config.toml
norm = "rmsnorm"
rope_theta = 10000.0
attn_scale = 0.157
bias = "none"
optimizer = "muon_variant"
lr_mult_down = 1.5
schedule = "wsd"
decay_fraction = 0.576
max_seq_len = 512
doc_mask = false
max_steps = 10940
MLP neurons of a small language model. Each row is named by its layer, matrix (down: output weights) and neuron, and shows model dimensions 432-527. Each number is 50 + 12 x the weight over its row's rms, rounded and kept within 0 to 99.
After each neuron's rows, "raises" lists the tokens whose logits its output raises most directly, leaving later layers aside.

L11.down627:41 37 44 45 48 53 32 52 67 54 56 68 43 49 54 37 70 73 38 50 53 39 53 46 57 57 58 50 38 63 43 43 45 64 56 39 57 64 68 58 43 53 67 52 58 45 61 70 47 56 49 55 57 68 40 46 72 65 31 40 39 52 43 58 16 62 28 39 48 59 49 39 71 51 80 37 38 49 45 53 50 53 48 39 38 35 36 61 45 51 56 51 67 53 48 69
raises: " acqu", " conv", " sent", "ib", " found"

L11.down1392:27 64 26 52 46 55 36 50 34 48 48 65 64 55 49 48 70 69 64 64 56 46 55 36 46 62 44 56 18 64 56 54 62 66 65 48 56 51 60 62 40 54 36 47 58 63 51 49 46 35 49 40 44 48 58 32 58 53 67 53 51 42 47 38 28 60 52 54 38 54 41 46 40 23 64 44 37 44 51 38 29 53 55 53 39 62 47 45 43 69 58 58 42 55 59 57
raises: "ped", "ct", "ado", "ad", "ity"

L11.down586:55 59 50 50 50 38 40 66 49 57 48 26 52 57 44 66 39 68 35 30 34 51 55 51 46 40 40 60 54 70 56 39 67 59 45 38 48 50 31 38 35 36 65 48 45 60 61 54 51 50 65 37 42 55 49 71 41 68 65 72 55 54 56 69 41 60 55 59 35 43 59 56 42 39 36 42 43 61 61 42 60 35 44 54 63 55 56 58 45 49 56 46 62 79 38 39
raises: "rik", "ric", "ache", "ach", "rick"

L7.down62:53 41 47 56 51 43 50 61 39 45 51 37 46 53 27 55 52 49 26 50 52 64 45 45 52 64 52 61 56 36 39 35 61 76 42 61 37 57 27 38 57 51 61 54 61 52 18 64 51 50 58 72 36 36 42 43 43 60 41 60 52 42 57 46 42 35 59 63 53 60 57 64 43 43 50 62 44 55 35 72 44 61 27 34 63 51 52 43 23 64 50 27 46 73 34 41
raises: "lie", "ls", "l", "fic", "ff"

L11.down2206:48 27 51 48 38 31 48 48 58 43 66 54 48 52 28 34 48 55 61 60 58 42 61 48 56 41 39 50 45 60 59 60 55 73 53 59 76 39 28 50 39 60 54 55 41 48 50 57 78 56 26 82 49 43 54 60 39 43 55 59 50 56 60 66 62 64 48 36 50 53 53 69 54 47 40 53 58 64 46 56 57 54 34 36 53 51 52 33 33 52 55 33 32 57 38 64
raises: "ces", "la", "ce", "prise", "ground"

L11.down1266:40 51 56 38 51 37 37 36 58 36 57 30 38 64 35 58 61 70 51 46 55 47 42 46 56 26 60 47 42 58 35 67 83 68 71 40 55 42 36 52 55 61 53 63 50 54 54 39 19 57 54 43 16 66 37 76 37 47 54 40 37 20 52 35 60 49 51 57 56 80 53 69 35 58 61 73 34 58 45 44 37 61 48 38 41 45 39 60 59 34 56 42 45 58 56 29
raises: " about", " around", " approximately", " over", " 87"

L11.down1331:55 48 22 48 38 69 59 49 31 54 56 53 45 56 45 35 63 49 40 38 54 53 34 54 49 58 56 30 41 39 39 30 43 38 50 43 51 71 44 44 27 40 50 59 45 48 41 74 45 71 62 69 50 38 37 64 71 52 54 39 33 59 49 43 44 43 37 64 37 54 52 79 59 45 32 54 38 51 45 37 50 46 35 50 54 55 41 68 26 28 60 49 47 36 59 59
raises: "bour", "a", "ula", "ulation", "roy"

L11.down124:34 59 38 45 48 49 52 43 60 60 62 47 34 30 62 53 61 30 35 51 51 62 62 50 39 57 37 46 56 40 47 56 67 59 49 38 47 56 56 53 55 57 45 60 52 42 42 63 43 51 38 42 48 48 47 57 46 52 61 52 64 66 63 51 56 33 49 44 30 43 32 46 37 51 64 55 64 51 39 55 48 62 69 60 24 66 62 40 49 44 46 63 75 67 33 46
raises: "atic", "uses", "use", "rs", "ain"

L11.down959:70 56 44 41 64 33 29 57 64 31 43 25 44 50 44 47 31 65 56 33 53 53 54 61 41 40 47 68 41 58 59 51 48 42 33 55 37 61 34 40 47 61 50 27 58 67 54 31 52 52 66 56 59 54 30 55 49 55 36 43 66 57 73 24 49 53 67 68 36 59 55 39 59 45 47 39 45 46 55 63 44 58 44 58 68 60 54 37 52 60 65 66 47 24 44 62
raises: " round", "ified", "round", "lim", " Final"

L11.down685:51 51 63 58 65 43 42 68 45 47 44 79 38 52 55 59 54 49 10 59 55 59 62 71 30 54 55 32 40 36 34 67 41 39 56 53 51 42 26 48 57 43 45 70 58 50 14 45 50 60 50 30 64 62 49 32 37 36 49 48 68 57 48 52 47 84 44 56 57 42 48 57 82 19 56 38 59 65 51 74 43 68 69 31 56 37 69 59 57 48 45 44 68 69 45 61
raises: "ms", "mm", "water", "w", "we"

L11.down1136:40 33 47 54 35 40 59 62 67 49 55 56 42 46 47 55 45 35 44 38 49 52 51 46 45 66 50 49 43 40 61 54 31 66 40 42 64 45 44 56 63 55 73 55 41 58 45 54 51 16 31 43 61 54 44 52 41 31 41 34 67 52 66 57 47 40 51 58 49 70 33 60 43 21 41 37 59 51 73 23 56 55 46 56 41 55 57 33 37 50 55 75 54 41 58 62
raises: ",", "atic", " families", "uses", " respectively"

L11.down1015:57 53 29 56 55 49 46 47 56 30 24 44 46 61 65 53 62 58 59 44 70 70 40 46 50 68 53 51 71 37 57 45 36 48 64 56 51 58 53 58 50 50 44 49 46 60 62 22 52 60 55 67 60 44 65 20 44 26 25 42 74 55 54 45 41 54 36 65 52 82 56 25 35 60 18 55 54 33 54 50 41 70 38 63 52 64 51 61 40 60 52 54 52 55 43 52
raises: " stage", " semi", " round", " Round", " Group"

L7.down2082:56 61 33 41 54 51 58 47 75 52 53 43 46 45 56 37 52 28 45 75 55 62 10 49 50 70 53 55 52 63 47 57 69 62 32 77 63 43 59 32 55 34 60 40 53 41 58 34 54 40 37 53 65 31 46 41 58 48 58 53 31 76 46 36 43 39 58 65 38 61 26 49 73 55 70 51 61 53 60 60 63 41 40 34 61 49 58 31 39 57 36 49 49 61 35 56
raises: "n", "mu", "ve", "Life", "nai"

L11.down1990:35 42 47 45 55 58 64 28 57 39 59 39 48 70 41 37 49 49 48 40 54 34 70 57 48 47 52 48 51 34 53 54 53 53 49 60 21 50 61 64 67 51 60 46 33 40 59 50 41 45 53 66 60 51 59 38 63 45 61 39 47 60 61 60 39 41 54 35 62 36 35 50 51 49 53 61 51 55 54 58 39 32 50 45 58 56 58 50 73 39 61 47 58 61 59 64
raises: " history", " History", " life", "hood", " football"

L11.down497:35 59 50 35 52 49 45 44 65 61 69 47 51 53 77 37 42 56 47 42 51 46 50 59 42 66 37 43 64 57 68 65 50 46 33 75 58 56 52 71 38 44 30 53 46 62 38 57 33 64 34 51 64 39 39 65 66 44 36 43 59 57 53 54 58 55 53 48 61 46 64 58 63 52 46 55 42 58 61 50 66 67 16 34 33 43 56 44 41 68 43 54 50 42 37 38
raises: "{", "ichi", " Q", "ble", "set"

L11.down868:43 60 67 50 53 49 42 54 53 56 51 56 43 46 35 44 45 53 62 71 63 50 40 61 47 31 59 67 74 45 65 66 54 50 39 57 54 36 83 63 50 58 32 53 43 57 44 47 69 61 71 67 53 47 54 23 56 57 32 10 56 53 48 52 52 60 41 48 51 39 46 49 36 35 54 50 53 55 39 29 64 29 56 41 62 55 55 47 18 52 70 45 46 47 38 53
raises: " of", "cent", "ologist", " part", "olit"

L11.down785:46 63 53 45 48 50 43 39 52 51 62 48 37 44 18 59 57 46 39 43 76 62 45 27 60 64 56 24 50 53 57 55 51 38 58 47 54 67 52 56 43 50 67 44 54 56 46 48 65 42 60 50 40 68 36 60 66 81 54 33 43 60 61 52 64 49 48 51 35 37 62 68 62 39 50 74 62 38 46 65 33 43 56 72 52 50 31 47 49 29 79 66 57 38 40 65
raises: " seasons", " families", " Count", " count", "sq"

L11.down119:46 41 52 57 42 73 55 73 49 67 44 39 27 48 24 40 55 38 39 48 64 49 42 68 70 41 51 54 57 66 48 43 73 47 59 59 50 45 36 48 63 45 46 47 42 60 68 29 53 42 49 51 33 30 66 60 32 61 56 50 57 75 29 58 47 33 54 74 52 42 35 47 73 26 55 51 64 52 42 53 50 22 50 45 41 45 39 56 44 64 65 49 69 52 46 50
raises: "ti", " Position", "ste", "ration", " \""

L11.down128:56 60 57 56 49 44 55 48 40 58 74 31 47 25 41 76 33 42 57 30 23 48 56 57 49 43 48 51 59 46 49 57 58 49 63 51 42 47 39 40 39 26 59 39 57 63 45 34 53 55 54 45 62 44 48 64 57 48 50 45 54 63 46 30 44 46 50 63 40 56 57 56 58 48 55 38 47 62 35 48 50 60 57 60 43 56 60 47 29 68 40 71 39 54 53 50
raises: "ique", "line", "ines", "do", "lin"

L11.down2255:36 47 54 70 38 56 65 48 63 47 56 56 58 67 48 51 48 43 49 52 49 52 53 68 58 31 68 55 39 56 38 43 65 54 64 62 48 58 70 39 60 58 51 69 46 26 58 50 66 55 46 23 37 49 66 30 27 40 59 58 75 69 63 44 50 72 50 59 53 56 69 43 50 46 79 43 52 68 34 77 51 31 61 56 37 61 69 47 67 43 47 48 56 55 50 47
raises: "age", "ial", "ages", "board", "vent"

L7.down1250:57 31 73 59 46 56 41 70 27 50 44 69 52 60 58 40 38 34 51 43 62 61 57 65 81 79 69 68 47 61 46 61 68 57 58 44 34 40 35 60 55 51 37 51 42 44 59 24 55 32 58 42 61 73 78 42 51 69 50 62 48 54 50 47 37 67 37 53 60 57 52 60 63 56 48 57 62 54 54 53 32 36 43 52 55 46 34 55 44 54 60 55 43 47 60 49
raises: "ity", "ism", "ology", "e", "teen"

L11.down1569:61 65 59 39 20 46 49 38 40 74 75 32 40 28 50 34 76 72 20 50 57 53 45 41 39 52 41 81 47 68 43 42 24 40 61 47 52 38 43 60 50 31 45 53 40 69 51 49 53 63 54 48 45 33 70 28 49 79 26 40 47 71 56 58 46 60 53 57 48 57 55 33 31 41 21 55 57 64 32 65 42 45 53 48 45 38 50 73 50 61 56 43 45 33 38 72
raises: "ant", "ee", "rand", "icate", "lock"

L7.down2058:67 45 50 24 49 55 63 64 25 47 48 58 61 54 58 23 42 61 53 42 46 50 48 44 50 41 38 48 67 41 36 53 72 38 39 47 38 55 45 37 68 39 46 46 59 61 67 44 67 51 61 49 53 65 48 27 53 61 51 55 55 51 67 62 48 46 67 46 49 60 34 26 59 66 51 40 65 65 41 38 32 52 32 30 46 60 52 70 39 59 56 52 54 46 43 62
raises: " high", " large", " long", " good", " heavy"

L11.down420:34 61 42 45 34 30 33 47 67 49 25 65 50 40 51 38 62 40 44 58 56 44 60 63 37 54 58 48 49 45 43 49 76 26 46 45 36 40 44 30 39 45 45 46 41 42 68 52 57 50 41 66 47 49 58 51 48 40 64 48 45 51 28 35 50 60 30 52 54 50 50 44 37 49 46 77 67 46 40 53 44 43 43 64 47 64 44 67 36 42 34 57 46 40 61 48
raises: " study", " paper", " analysis", " journal", " studies"

L11.down972:54 57 34 58 54 79 53 54 46 62 45 38 65 50 42 40 43 52 54 47 43 57 66 39 61 70 24 24 40 58 29 66 47 20 47 51 46 47 58 58 46 66 27 59 70 56 51 44 51 58 49 47 42 51 48 36 29 41 39 50 63 47 69 28 28 56 54 40 59 40 68 49 47 61 45 39 57 49 60 51 17 45 44 69 47 29 49 42 38 48 65 69 42 62 28 36
raises: " season", " campaign", "ists", " Asian", "ist"

L11.down1868:39 74 46 33 49 69 36 46 44 51 49 60 62 79 58 55 57 31 51 30 64 60 39 51 74 57 38 46 66 62 48 44 57 59 47 47 51 50 63 48 48 32 58 49 40 47 59 34 75 38 45 63 53 60 37 50 81 40 41 49 38 54 46 41 34 48 46 48 67 40 44 44 42 53 63 45 33 54 52 48 49 48 47 35 40 74 56 49 52 31 40 84 48 46 49 64
raises: " to", " To", "ence", "rel", "rated"

L11.down7:40 51 65 41 31 61 39 35 57 57 57 53 26 68 36 74 53 42 40 43 52 57 32 50 54 24 74 25 20 55 34 42 49 38 68 59 45 64 53 37 57 50 76 65 42 63 33 67 52 55 47 56 26 79 67 42 65 41 55 59 68 52 24 40 62 46 60 24 80 51 42 46 46 55 66 21 36 47 34 47 41 37 37 54 39 48 70 51 51 50 48 41 39 37 27 55
raises: "hi", "tra", "ord", "bra", "gate"

L11.down113:69 47 42 58 66 37 34 61 41 54 32 32 62 31 57 58 51 70 56 42 49 41 64 43 39 70 59 36 45 44 62 43 50 46 59 64 59 67 50 38 64 38 41 66 46 53 53 71 50 40 66 51 34 34 52 55 60 60 54 61 53 49 40 61 59 52 71 50 49 76 57 74 55 30 48 20 66 40 48 45 59 61 62 36 75 48 85 69 45 47 52 52 45 55 50 29
raises: "mo", "ange", "ao", " times", "mann"

L7.down407:46 59 59 52 49 66 54 50 58 61 60 65 48 17 57 49 48 47 59 68 30 48 62 32 41 28 44 56 60 58 55 48 41 75 27 63 38 45 41 46 57 45 28 54 66 37 42 34 42 74 59 63 50 68 41 74 58 56 60 46 51 57 30 45 51 38 48 47 40 39 47 49 63 34 67 48 53 58 73 45 53 41 50 64 43 71 52 67 59 42 53 46 53 72 52 40
raises: " them", " him", "view", " it", " sense"

L7.down1994:50 49 49 63 41 51 54 47 49 33 53 46 27 58 46 24 32 57 49 31 60 46 70 37 30 41 58 46 61 54 38 52 60 36 53 63 68 42 33 29 54 46 44 60 45 61 68 47 30 61 30 59 47 45 62 51 34 51 37 46 66 52 35 36 66 52 41 62 71 55 55 24 62 62 39 44 48 55 54 50 55 60 66 60 54 50 33 54 55 52 52 63 31 40 50 58
raises: "agon", "ume", "ultural", "uit", "ige"

L11.down1659:41 28 53 43 51 52 54 41 24 47 33 68 50 44 40 36 53 57 45 41 45 40 62 45 45 45 23 54 57 45 46 66 39 57 38 70 35 51 68 43 66 49 46 56 54 59 57 58 65 51 45 54 39 61 54 61 57 33 62 51 60 44 55 43 66 25 59 49 62 62 37 61 41 26 53 49 25 57 37 52 52 50 30 50 46 53 55 40 42 58 58 19 63 37 33 58
raises: "See", " See", " “", " ed", "ello"

L11.down815:45 43 43 38 76 62 44 62 37 46 64 47 43 55 37 78 62 61 53 62 67 50 55 44 54 38 47 49 31 65 70 53 38 79 33 63 50 39 39 36 45 39 57 34 18 23 33 58 37 46 36 35 51 58 35 58 58 80 62 49 49 50 64 69 61 41 54 51 52 69 54 56 52 53 61 37 58 50 58 65 48 58 72 68 62 41 57 33 36 61 48 53 32 51 30 54
raises: " power", " /", "idence", " office", " seats"

L11.down1678:53 42 50 47 67 38 48 46 47 61 34 60 43 36 42 55 36 44 44 47 46 46 50 56 59 70 48 58 53 54 40 57 52 56 24 54 45 55 42 61 54 44 49 51 54 49 69 41 33 64 53 42 51 38 53 44 69 35 49 54 53 50 48 44 56 77 57 54 32 50 41 62 53 49 69 65 46 64 39 65 29 42 56 29 34 45 33 52 57 63 45 70 54 61 52 46
raises: "ance", "sis", "ée", "ate", "able"

L11.down916:24 86 40 41 35 43 63 33 33 59 62 36 53 46 52 53 65 59 65 58 47 59 52 39 56 55 42 43 69 67 49 61 73 48 48 58 40 58 53 47 58 55 61 74 64 63 48 59 55 38 54 33 55 33 39 60 58 52 49 62 64 32 54 35 71 37 60 50 52 58 50 50 72 39 64 44 85 45 45 58 53 63 43 55 56 73 53 64 44 33 50 73 46 46 38 33
raises: "org", "com", "ge", "fe", "ir"

L7.down2251:40 71 49 62 55 62 54 46 75 57 35 54 44 45 56 38 32 62 56 37 37 43 59 51 33 56 35 41 52 33 49 65 50 65 30 45 45 47 37 53 57 37 45 47 49 44 57 51 70 30 48 52 26 43 33 40 46 59 46 18 50 61 76 51 52 52 27 71 57 74 61 35 58 52 59 57 51 54 45 34 48 49 53 36 44 57 62 66 43 58 45 61 50 60 50 51
raises: "atic", "ator", "a", "ably", "inal"

L11.down573:54 48 54 37 76 42 50 52 76 40 33 40 61 64 39 51 63 58 46 41 51 51 58 58 54 51 46 54 64 40 43 56 47 40 62 32 45 61 66 39 39 49 47 20 52 63 54 56 31 59 57 53 33 40 49 56 37 57 65 73 66 52 66 33 45 63 47 59 58 58 48 37 25 48 50 33 49 52 54 59 38 42 47 42 54 44 40 45 58 62 65 45 67 40 45 33
raises: "L", "low", "EL", "ode", "eor"

L11.down2238:57 49 40 45 51 37 61 55 57 51 58 54 41 65 31 47 38 52 67 51 45 51 41 63 47 47 43 82 60 58 58 53 27 50 61 66 52 70 39 33 66 65 46 44 51 54 46 47 71 45 70 43 41 40 55 31 42 77 55 48 67 46 47 53 81 46 54 54 47 57 40 44 58 44 54 51 53 57 45 36 54 49 51 38 50 61 64 63 51 40 47 67 69 41 51 38
raises: "ities", "ions", "ion", "ici", "ves"

L11.down1827:49 50 49 56 42 42 44 67 39 48 22 41 40 60 45 61 36 48 36 64 48 61 47 56 35 62 57 44 56 35 58 41 49 58 56 42 54 49 48 56 37 47 42 58 41 68 76 64 51 44 53 44 57 69 52 48 56 35 41 72 49 51 53 32 56 63 37 74 41 57 70 33 52 00 50 68 60 53 60 68 64 25 42 63 50 51 65 36 47 57 28 38 35 58 41 56
raises: "(", "$", ":", "_", " ="

L7.down1990:40 60 27 49 55 25 55 62 63 35 69 59 46 25 61 33 64 54 32 56 68 41 47 65 25 48 51 30 47 47 55 44 74 45 43 51 46 33 47 58 45 52 47 37 60 44 37 46 78 52 47 37 38 43 39 59 54 55 42 53 39 62 37 50 59 55 52 36 35 75 60 42 42 49 65 35 59 56 58 58 51 44 55 44 42 53 45 63 58 32 47 53 53 62 43 32
raises: "ier", "ile", "ender", "iber", "ink"

L11.down1999:41 49 74 25 51 32 55 55 52 67 52 56 54 41 32 61 42 42 53 49 49 48 47 38 46 43 34 47 70 66 56 38 47 70 38 57 61 55 36 54 66 58 72 63 51 39 41 40 68 54 45 40 36 53 49 70 46 75 51 34 75 48 62 53 54 53 29 44 42 39 43 69 31 27 31 53 30 60 40 77 41 67 31 50 44 28 70 29 54 50 36 43 52 41 50 29
raises: "ol", "l", "ls", "li", "ols"

L11.down44:54 59 60 49 25 49 56 49 49 66 74 54 68 59 36 68 35 49 32 73 43 45 23 37 59 48 41 29 59 56 45 68 39 24 59 75 45 50 62 51 53 49 47 60 61 42 32 79 72 50 56 52 30 59 59 53 42 55 48 55 41 44 32 64 56 62 39 42 46 48 39 29 37 59 52 55 62 62 34 41 54 19 58 45 53 54 69 57 53 63 46 31 45 43 47 60
raises: "vent", "s", " Asia", " effort", "apt"

L11.down1158:44 39 49 38 60 32 34 61 48 56 64 65 56 74 45 38 62 64 43 37 57 66 48 60 67 71 64 53 47 35 43 36 55 46 43 74 45 75 36 40 38 32 48 55 41 64 34 59 61 32 56 65 40 53 74 45 40 46 44 50 42 42 38 67 54 37 52 40 43 48 56 51 43 58 51 46 49 37 36 48 36 36 42 46 36 56 39 54 61 30 39 51 54 49 48 44
raises: "ore", "ory", "iti", "ora", "ruct"

L11.down1393:51 47 64 44 30 64 45 73 49 48 69 60 60 64 57 46 34 62 50 43 69 47 55 34 59 50 46 62 41 34 48 44 42 28 37 63 46 53 39 57 34 50 72 73 35 55 69 64 55 51 54 40 53 45 68 67 53 49 60 40 62 51 64 36 22 50 60 55 57 52 36 60 29 55 43 38 49 43 57 21 50 60 39 48 54 54 61 47 40 77 67 65 24 47 45 56
raises: ",", " is", " \"", "lies", " -"

L7.down814:68 48 68 35 53 47 55 47 50 54 37 58 41 61 43 40 61 72 45 53 55 69 69 46 60 30 53 59 56 40 38 27 41 22 40 21 48 54 46 53 54 30 44 60 49 53 35 52 53 63 43 48 71 24 32 54 47 39 49 17 57 30 47 32 34 51 12 70 37 56 47 58 51 60 43 46 73 54 46 56 37 41 40 52 46 34 52 72 43 42 43 42 34 45 36 31
raises: "on", "oni", "one", "ons", "onic"

L7.down876:46 50 40 48 58 47 39 51 46 56 56 58 50 51 73 64 49 49 44 58 58 46 64 42 33 53 24 65 67 33 47 53 42 63 69 51 29 44 60 55 52 36 67 55 33 44 65 36 40 52 37 63 58 44 48 47 64 50 48 55 45 54 77 57 29 30 59 41 56 44 43 59 39 49 38 54 62 51 36 39 34 58 70 39 44 55 32 31 55 57 68 19 51 43 47 52
raises: "th", "id", "the", "x", "idi"

L7.down1932:48 59 46 53 56 46 53 45 41 55 58 47 29 63 49 42 34 36 68 56 56 63 53 54 56 40 45 44 75 35 46 74 66 53 57 57 47 65 27 57 21 56 58 21 43 36 35 55 57 49 53 35 37 42 51 36 48 41 69 38 37 43 68 33 48 39 63 55 41 50 39 35 43 41 71 23 53 56 56 59 56 50 48 34 42 50 32 47 55 59 77 54 42 34 45 48
raises: "ency", "ly", "ty", "ression", "isation"

L11.down1175:26 65 44 36 62 49 53 41 48 56 38 53 56 49 53 55 54 44 42 60 54 58 45 55 47 54 53 54 70 40 47 54 28 27 33 50 43 52 46 68 42 62 59 51 64 49 42 53 46 56 45 79 53 39 42 53 44 52 71 47 57 25 72 53 53 49 61 54 45 35 56 54 26 49 53 65 60 51 59 52 54 44 54 67 52 37 40 43 51 51 37 44 74 49 34 65
raises: "ime", "ated", "ted", "hed", "run"

L11.down660:25 56 61 49 45 67 69 51 45 62 45 57 51 47 30 71 72 48 36 69 52 46 51 48 42 20 34 37 51 59 40 59 73 52 65 56 51 44 49 56 57 67 37 66 55 44 64 50 41 54 58 72 35 55 57 69 43 32 45 70 58 40 39 56 56 24 47 49 42 39 45 42 56 31 48 56 69 48 51 45 44 55 49 47 42 62 38 35 36 52 56 60 57 60 28 44
raises: " there", " many", " the", " some", " these"

L11.down2299:67 51 58 42 42 26 46 61 61 53 39 63 68 66 36 31 71 34 52 37 49 70 42 45 63 54 52 38 44 37 57 49 59 43 56 69 61 73 45 43 39 42 58 26 44 62 28 42 72 43 59 43 53 53 45 50 60 50 30 56 46 50 61 42 31 47 61 47 62 49 56 47 41 46 46 66 64 60 32 69 54 31 34 54 64 45 47 61 18 40 50 44 47 54 56 44
raises: " \"", "Track", "ement", " version", "disc"

L11.down2189:39 69 36 49 71 65 54 51 48 48 43 54 74 39 46 50 46 31 46 54 46 68 30 53 58 41 23 45 69 53 37 58 57 29 53 26 53 51 38 71 65 60 51 59 62 40 37 53 44 48 36 66 55 41 36 51 34 54 44 30 60 46 62 29 66 53 46 60 35 65 36 34 58 70 53 55 35 49 45 43 35 48 64 42 66 49 46 58 47 45 62 50 53 42 51 51
raises: " ass", " Up", "ac", " mass", " up"

L11.down66:47 59 45 42 58 62 57 45 43 43 36 49 59 52 62 69 57 57 40 43 53 36 45 46 47 36 51 50 70 43 41 64 51 43 52 51 72 45 59 45 59 31 36 36 39 30 38 49 43 67 28 68 58 30 32 61 54 28 63 62 48 46 54 53 48 38 57 38 45 47 75 49 44 47 42 58 46 31 41 61 31 35 42 58 54 36 40 54 52 47 49 82 40 41 48 44
raises: "rol", "est", "right", "live", "ni"

L11.down1231:43 50 47 58 51 40 51 54 65 70 55 51 60 39 65 46 47 57 53 52 51 25 41 41 42 35 59 32 48 31 56 60 43 59 71 72 61 45 55 69 33 65 53 56 52 52 62 41 42 34 53 62 53 55 51 62 60 37 64 48 59 55 61 43 47 47 39 55 54 48 42 51 62 43 58 37 47 36 60 64 59 63 49 67 41 58 58 48 50 65 44 55 48 62 34 48
raises: "te", "tes", "ć", "st", "ch"

L11.down933:38 58 50 50 45 56 67 58 35 41 73 70 50 55 39 68 44 41 57 51 59 41 50 48 46 76 51 44 53 34 58 59 57 57 49 48 72 43 48 62 56 40 36 25 43 34 63 25 54 35 61 37 27 63 56 73 43 49 41 44 58 83 47 40 47 42 54 42 41 50 64 53 44 33 45 46 37 58 49 59 62 32 52 53 49 48 53 53 49 69 73 44 50 65 58 65
raises: " of", ":", "umin", " among", " her"

L7.down1149:66 57 58 44 75 45 80 61 47 51 51 41 41 72 29 70 67 53 51 64 74 60 67 46 46 40 56 69 43 59 35 58 56 47 64 62 41 56 36 39 44 50 46 58 72 58 43 44 50 56 52 65 50 46 49 49 36 49 37 39 75 61 71 78 52 54 40 52 50 57 42 72 51 50 41 40 40 68 47 39 55 66 49 39 48 43 58 51 55 43 58 46 32 54 39 69
raises: "cing", "ces", "cent", "ce", "ced"

L7.down215:48 31 62 42 46 48 45 53 44 45 55 50 48 61 57 68 50 14 51 40 51 35 56 55 59 67 29 41 52 53 36 49 46 56 51 42 41 51 51 45 47 61 41 61 41 50 55 72 47 52 55 52 54 33 60 56 38 56 68 54 49 38 45 50 49 42 45 63 47 47 46 42 42 64 61 32 57 52 42 41 74 43 34 55 40 55 49 46 50 30 35 56 64 67 59 40
raises: "er", " or", "ery", "ship", "ball"

L11.down2050:38 46 52 32 47 66 63 75 46 45 30 58 51 67 40 36 37 58 53 56 47 60 67 52 60 39 65 53 50 53 70 59 73 47 53 27 61 48 37 38 49 52 55 47 41 38 45 51 57 68 46 54 68 39 49 48 34 52 49 49 68 52 64 40 49 59 44 56 53 55 28 61 48 98 71 45 36 63 76 60 53 63 63 52 47 40 57 53 55 42 41 30 46 58 54 59
raises: " have", "uge", "ug", "ii", "ones"

L11.down1797:40 54 58 46 53 46 33 29 81 65 51 42 64 48 53 54 43 37 66 59 72 27 61 58 43 48 38 51 60 43 34 47 33 63 59 70 49 60 34 50 62 44 45 49 38 70 52 60 67 60 57 58 42 50 54 57 46 48 62 59 47 51 68 25 47 49 58 47 50 25 54 62 32 44 52 53 63 58 36 34 37 26 48 54 47 57 49 61 64 58 56 52 43 47 56 46
raises: " Germany", " County", " married", " Poland", " Switzerland"

L11.down2002:54 55 57 55 38 31 71 38 57 47 51 41 49 53 48 57 64 51 47 47 56 47 70 55 52 52 58 49 60 64 39 58 60 39 80 51 64 52 41 40 52 70 74 43 54 65 48 47 51 40 35 38 51 58 71 55 68 36 66 59 64 65 64 51 38 55 32 53 51 52 62 45 67 67 54 57 70 43 51 45 37 34 54 51 54 31 56 50 51 40 61 79 44 50 35 44
raises: "st", "ste", "nce", "vent", "ire"

L11.down946:44 38 38 50 42 63 48 28 34 62 41 39 57 40 59 49 50 45 54 47 48 52 52 34 76 57 63 50 47 58 60 50 41 47 58 71 19 70 48 59 45 70 65 40 50 44 40 65 44 42 70 21 44 56 42 57 41 51 43 45 36 33 58 45 43 58 58 55 68 70 43 50 79 59 37 36 58 62 51 50 45 51 42 45 51 55 63 41 41 63 33 48 48 55 48 59
raises: " and", ",", " &", "ry", " /"